Weights of a small GPT-style language model, trained from scratch on English Wikipedia.
Size: width 512, MLP 2048 tanh GELU.
Architecture: LayerNorm before each block, learned positions, biases on query, key and value.
Training: 602M tokens, 4590 steps.
MLP neurons of a small language model. Each row is named by its layer, matrix (up: input weights) and neuron, and shows model dimensions 16-111. Each number is 500 + 25 x the weight over its row's rms, rounded and kept within 0 to 999. Numbers have three digits each.
A block is one neuron, or neurons of one layer that tend to fire together. After each block is what it responds to, as a language model described it from the Wikipedia text at the highest values.

L3.up730:507473530528493492500494505529527470521515458462470489509537529457435431459535475459479494521521507527513498493548486501494518532530533482489506524523469490552473517476517481519516462496498473467531518533514494504504474498467543479484533497483489443496518510510508521474509429524499511469
Person role nouns. Occupation, title or relationship nouns naming a person's role, often the final piece of a split word, e.g. curator, geologist, widow, singer.

L3.up2026:494436522521504490517512507543468485483521514507496467521483521506570517452497532477514503489515507509522486514478489518477512525459516507558513551516451490521506496490480512449476507513491494500514501492496508497498519517498503530513509517492500502457500486580489512508487469485559534525
Sports competition terms. Tokens inside sports articles and results tables naming leagues, seasons, or match types, such as Premier, Super, Friendly, 2022–23, Relegation, promoted.

L3.up1821:493507499544473461478503481506520517504514460504479497517521504489514523496518515511478482480528493505514535505507539439501496524533542482466514491461464508482492493471466528470515458481535539493527520507554530503483496517522507508450524481509525482509508508481465479539476484497513507474
Word-initial fragments and openers. First pieces of multi-token words, mostly the prefix re (reacts, reclaimed, revenue), plus articles a/an and opening ( or " in tables.

L6.up705:478470538518499477506486476517469531525512572470471511466467487516489507476482523539520507490510498484544511521520494528475494495477449466495509519523493530473535540449552512460511481505480499465515531527494501469506515534527529495478509506510498492453502520488504494513503482541525502457
L6.up947:478495533520487468505513520500523523478484547489493475513549479498473533460516523522462540515498504492529495516538493518480521492504520515546462466555461515496519509516450486455525517523540491546470529513464485507504538463520528508472485483461502502471504524565459490509473514518485495498
L6.up1020:456473506535540488488466516498437498497480459495489522495494446461510497488524527512506517463470491502530485500502475528485516509520484435554504462521541498523529522502489500472495502521517554525511537516510490475506534461504515510466483475505469496493461542491498516474468517562508520477
L6.up1370:448485462490505508488493468507507485476541527500497541469429438507493506468506516506501513474512505527492510476514504537508522495474502490440500535476489493508499441434486488476516502469471490521517495474497550485486491502548546489468476507493482477455462492513485541520480493531483511483
L6.up1676:527504520513514511475514518494516484508463453490515494467481492499495531491503527525548518497495503526489486472474475503468520534509488491482521503494562506518512497479482537461495486528485480522499501488495481494516487502476496490523533527485520477460474551531531579529524514528482497510
L6.up1754:478486502481516495511508523512513526498526505485538496547461465508442471516477486529458491527502522506431517538497502471531535499504511470481509492490494496516534500508484487510488480510492496513453521454468458533536522489498529509492485536475479514505561482485522509545545493520487490443
L6.up1907:492496524516502458497482505507503510511474443526498496504475505513482537519508489517508510508432498495470457531523468506472535478518477504487492500485531502549502503470507519496510562531520476466465553563506500516555472514488482470508508500477509458511506504496504477517482494520502510481
L6.up1926:498502567550515484489517535529495518507517492477510450494499493530475527471467538502483525522488551478538495508450450493494532496515506480506492515484489485514504491521451478451490521506460502525481499487487484506486534513517475485475494496555487543470506489560503470503465487501552520504
Sports career narratives. Mid-sentence tokens in athlete biographies and sports stat tables, e.g. "-year" in "two-year contract", "on" in "on loan", "was" in "contract was terminated", plus table cell pipes.

L5.up39:518496502513454488529523475473539508555459511507468523484510498511507486484494461490530495508507514488558491496561487485494480468538504501504493506485548535523550518503481515510445525513479537471456492501505534553520526461504517499509479500501489507470485452446487522464468514483486472435
L5.up810:527512518510483436486487540520523473519526482448474471521486505488491467495497530496492501494502535531526536507523513509486473475489516538526534512551521466516491511512511475480493484525522448475505495516544479530438446513457530495538501479514475492478506484496507501475514510531485494493
L5.up815:503540514508504487499500477484558506493459510456506507493493488490477481497499496528525517528467504489518497475470461501529450483439491515511512508514528514512487450493499503485502514534520461505499471500530463501499490476498490486541482479482533501503487472496568466488485538536467503495
L5.up876:552483521532498519490457474529502480503489506506494536515537540489502490483581490496497504480528533528535504491515454521533490486501486493494548486547481485529494482506559501465523503564514474473486491520455523489522497492530474533467524473519467522520522487572495491473538491514492524457
L5.up1033:530532504482499479525516528493507487517492516521496471535477532472449439499542511499516545521486505509483440509481525462509463489492512478468507523507526500503464465506494476508484516501481520464476493521527463492477460489485527551513492508523548480509523457481575459461502504496496506508
L5.up1196:469530526526477478478488514502546504499539458518519465488507542506493520492511507501526558530510488514487476504524519502464508550524542493508525517506505483516512499499500490535461496519479451491508489531526507510523544566542501504508498500494500548497506500514516525487492527522535488500
L5.up1214:516516485486495433504492573532537487518510509522547465519470511503507490487484501512510558495472484548507502496490540425469516483469505475485535510469539514500491530530507503512514468494495502509503425506474512541521471525513516483472543495508512447497516525524481445525488517492512488514
L5.up1796:514507495482514507481521503538493455475531495504518531470510454471480499489507519505475460517462515464498454493516538485495565491502523509459512497546523457553495483467527506465464444477492504477475547536469529500491465489459495467516491474494508530502517519501503484507519490509502529495
Occupation descriptors for people. Occupation nouns and the "and" joining them in short biographical descriptors after a nationality, e.g. singer, politician, author and illustrator, often in name lists or article headers.

L5.up16:519501510474493547512506498542509522471545524525520462475501490495491511454505482532501485494488531535513525463516524514472482473512508482498526522514474478511511503537439449496531473526513473482492461504449468524475508468556455526495504503540488492551514501531457470557492517531520503480
L5.up378:558525488520501502513458547515491520515491473480500540500484477520483493473501500500528575452511528465491488502501524534467524476505513481510463500511469476467566507456500528480463520473522504532498533509506486492491497513523505488509458548486505491483479487529449500472541514455549527482
L5.up816:515485492499512453505484502512526483516546512489495504469522562431489482479488522455511499505480471476511482523473548510511488493499514552520525467492516495496541486492486491492469534507505552540502498529487545534486490511502543506507481498486472511504471474504507460518487472484495486501
L5.up1048:494511566517495509506496534522460476496506558523508476500458471525505494472478484478512498478501478504516488492493497532448518534506494485507520500533498485499527512490471472471485518491469471498502510460483495485459479482529500514482502505480521508483504543543499497562471462493521470521
L5.up1070:518506500486467476478435552488515500527485482518499501465487510526504461509505489508499469509566519526507492471502547505439525467489503497488514506529509505487484505487504489522506498501529498482522463483490499457490495504508476524490468522495507508521513537451488439502495562490503528490
L5.up1108:514518527479505522480507487494522545510518501507513463512442517502501474429559527516517488488516536500536478531514500514461526492487482561476491510465490516502555507464477539499504511475534474473497508523504536557507526524549489537521522466416477522477481465530511503535489497501511552493
L5.up1207:545520511513484512544530500520506459470470549508481514491505496468481541499525503484495474487523576507560546455501521494491468493509483522504466542567471489464512490521533487502483496522475506517472495488507531479502505494521489484521446494498480466522508536493505454555532477517498464506
L5.up1358:472485502526490486507495516516497484526512481505497488517486471470509494487570507495504529500491501503579504475519491483487537533523466479503478489466540478526479542522531533482487518493526497518541525512509507510459516465478484498454474462503485512533495509495489487510508496512514519483
Sports career-event slots. Function words and fragments just before a named competition, season, contract or award in sports biographies, such as on a two-year contract, the 2022–23 title, in a draw.

L6.up10:540435497547557542512473490532482492548521481501494511516482500472500465519463450495509465500527479475513498450475492519492477462572501518475528528449510491530517491496476497520544499532514465493499510501470503496473492506480497488507489520505493507465463514515512497487503501511460471489
L6.up17:488502484565487490473499466527494542509506480489490495472524467468491500493500499479527524512490487508488521480521478505488490498509496494485470507470510482509519493511483532492541507509482490507539566470500500502491477508484508489531475467539473472480473513554487522470511492524494517468
L6.up551:522529515506496484452472490481540480499530497477499517519476535516496506510494468501563446519560488515489476479482518502492490514491515498490475504513492506487492498506493543494467497499514468516472532483455530472531485503474497490503530524466499499559486537518509526502469493497485492494
L6.up633:467484539532503502567466474528498484523533498477481518537498544536480485496480480479538486499547484522500504486503490498514483513481502483539507482498541465556532513517512519519561464491526492469491530471507475518517492515483511528512510526547504438503512524534509501451494502526497506468
L6.up758:477481499520512512538465461494473483517558479509500484461527514541504482498499469514508507488519495515528437493504505519492486515552514546487480529525497452538494510498537484496502492496490498514519513517485482478505532545475413524499473472509491513517497546545477484478520471571534501482
L6.up1246:559463526521498475516499503507525468466507469516515420498548432473448463488504517493527507507477479507468513490479487489493509485517478466502528479523502489523536486524523473514522516479523497482509515532477475511521450503480486524548479523488453524542501482504497551536515467516521480528
L6.up1808:519494498520496517509484493541473501527494454521487488496519453498512476476490497452533487538529506497546514501540482511525516521535485506496521520548518480503516521501511446510517543526513512449512519495482482508491479529510527518464502517474470513505504511466484480500498437539470506493
L6.up2044:526481511517526486473535490468496508500492460483482474499447472497533500470513499522499481537483467489489515516502459529498496532524531531475508507496514477514498493516486505474530515525486534493501509515482509558524493528476476481517502470489496490448485499519499490511549478512496538479
Before a person's role. Connecting words and nationality adjectives just before a person's occupation or role, mostly in biographies and name lists, e.g. "a nurse", "senator and colonel", "Japanese Go player".

L5.up207:511483515491499466518484458514482515517443495498545507478497530533538472452528498481495530499514484488463503443494465542509493551490518472472515541512468469489478483484463490496519516486503532530550489534541507501530476479467490504473505510508488507487488577497472482491488479460548481476
L5.up284:488487460523549526542510472450514463468541471544438506533525492522477457506491516462506478517502511487502480479530495477481481522517479475516505511506538507477484507470456496505500543506488484481470490486538517560502518505486463495533527493468510500526548529520476508488476532502494464506
L5.up880:521499486500453451508480483514496493525495428510462545533513501496490510506550497486483524509515473506543520503477543502535450522488522490499498465512518526488487483514492519499517530458484485501500487465525507475490520500572515505526525535549525513481503508508476491524486461486532484530
L5.up924:495476478528464546545480499510501468503494477498525522542531538490495543510496507533512477513556486437487498476496511494530561524499460479527507517503448478509501493484463489488486512498507490511501532513484482459504517482493466525511524519530537484533480488497509542498520460497553491486
L5.up1174:480512462492512464484497529512466465508517492502471536493536537494456525452511463509514517512455483527470557482524502490490508523504486534506531511529511536478550464505495481477495578469487527444483483534486506531478498504525451487532495516477516474479518539449488502502508473519481461523
L5.up1717:490563478499493480436507488533509489528487503505496515518494532500470525515508550510483495519531488512586504445471461527472495492542452536470468425484511473526490512522482523510491523501527507529471498511508541454490524500477495469515503504450477516519493504426498496494516515478508551495
L5.up1946:493483482487503569474481540485519476505515537494463500519481514516522509470508471476513498510552496456508456503524493478539503511512455500564465532488493518455514506487531478487449500509520491523477459478528546517454493543549469521478492490478455477500499511521490503490432477480470526499
L5.up1994:518489486535503518478487531489488499509492490499471484514501485474540552531516482502543512481492460497453488474525523527521465489521459515513483498473496514491482511501534471509539556523504497497498528505519487501554515480525507537524488477476490447447456494504493503476529489537549497487
Word-start fragments, compound hyphens. Opening pieces of words split into several tokens, like sh(rapnel), sh(apes), Re(habilitation), sc(arce), and hyphens inside compounds or names (Louis-Thomas, ex-serviceman).

L6.up439:509449481507486504512504481492471446515498462506495489527518535504487494467544495531503493539538527463514530476492483460556513504501498481459461548481517513507454468477466495520500495478541523482528515513502486507494527473495550481531496509483502515486490538532555532496515475455507517523
L6.up526:468475481504541494519539493478530492538504540476473535534486500507509530474523542509500480490460521539443494512482498498492463496533499493504493479488512498478513481510509499503544487510480500488509499496509480478522511442560476506492498491446531471529513515531556469471485483487455533561
L6.up1181:526490547503437508489516489536509519497511490490511499502488548502531490505490467471500467526507535503515547553514490520493471454494482475502529447510504454515460522541481534488517480493533468539486483493488489531496527541503484486506556494491523460496540475492511508548505519469485512472
L6.up1464:477472533524536482501482508463510507516500506544502481477518510485517483472495513456484470524468533509483511504497515499533474489477501480486537501486496460491476489510502494498483465500508491526492508488510518436529514510525493510525490495472516485466468477464519474492519513479480456459
L6.up1594:512454469486463479478483529519454489520524516528485499488489445532488497524501504514499452482506459465478531466548443517527517512461511478488474527500522506540500538510510462486484537517463486540474508493473510507492516503505487460512467484531480491502502562512485462511475497509509482495
L6.up1749:484501495493493485475517513491485523476503489488518485480487503493479483553542506519478490506497497520472471480522530507482526447476481484491503520499488466532539439529507510527499523534489455512514512510485496465505482469532496464447473473502537523482484500477447536502411522499477486458
L6.up1904:510499527482520505526475506486459529465492501496516494485476502527469509478498524501457533527491468496512450568452511490500501493485518469505512471485465500501499524519471504504522505469509470499482528461503509509509508485470508526541495517479506501485498514470489547498501513459552495509
L6.up2018:540476541539541474513503472505513511461532542415480534532486487472487534505517482491483501533525509498460509511491457483552526494497498464528488499506480521473494490486504523478503528502473524502502557510560505477510501510538490489502545502491541529534517531526494482540485533512519542533
Word-initial prefix pieces. First pieces of multi-token words at a word's start, mostly prefixes like un, re, pre, dis, o (unexpected, reaches, revenue), also opening brackets and quotes.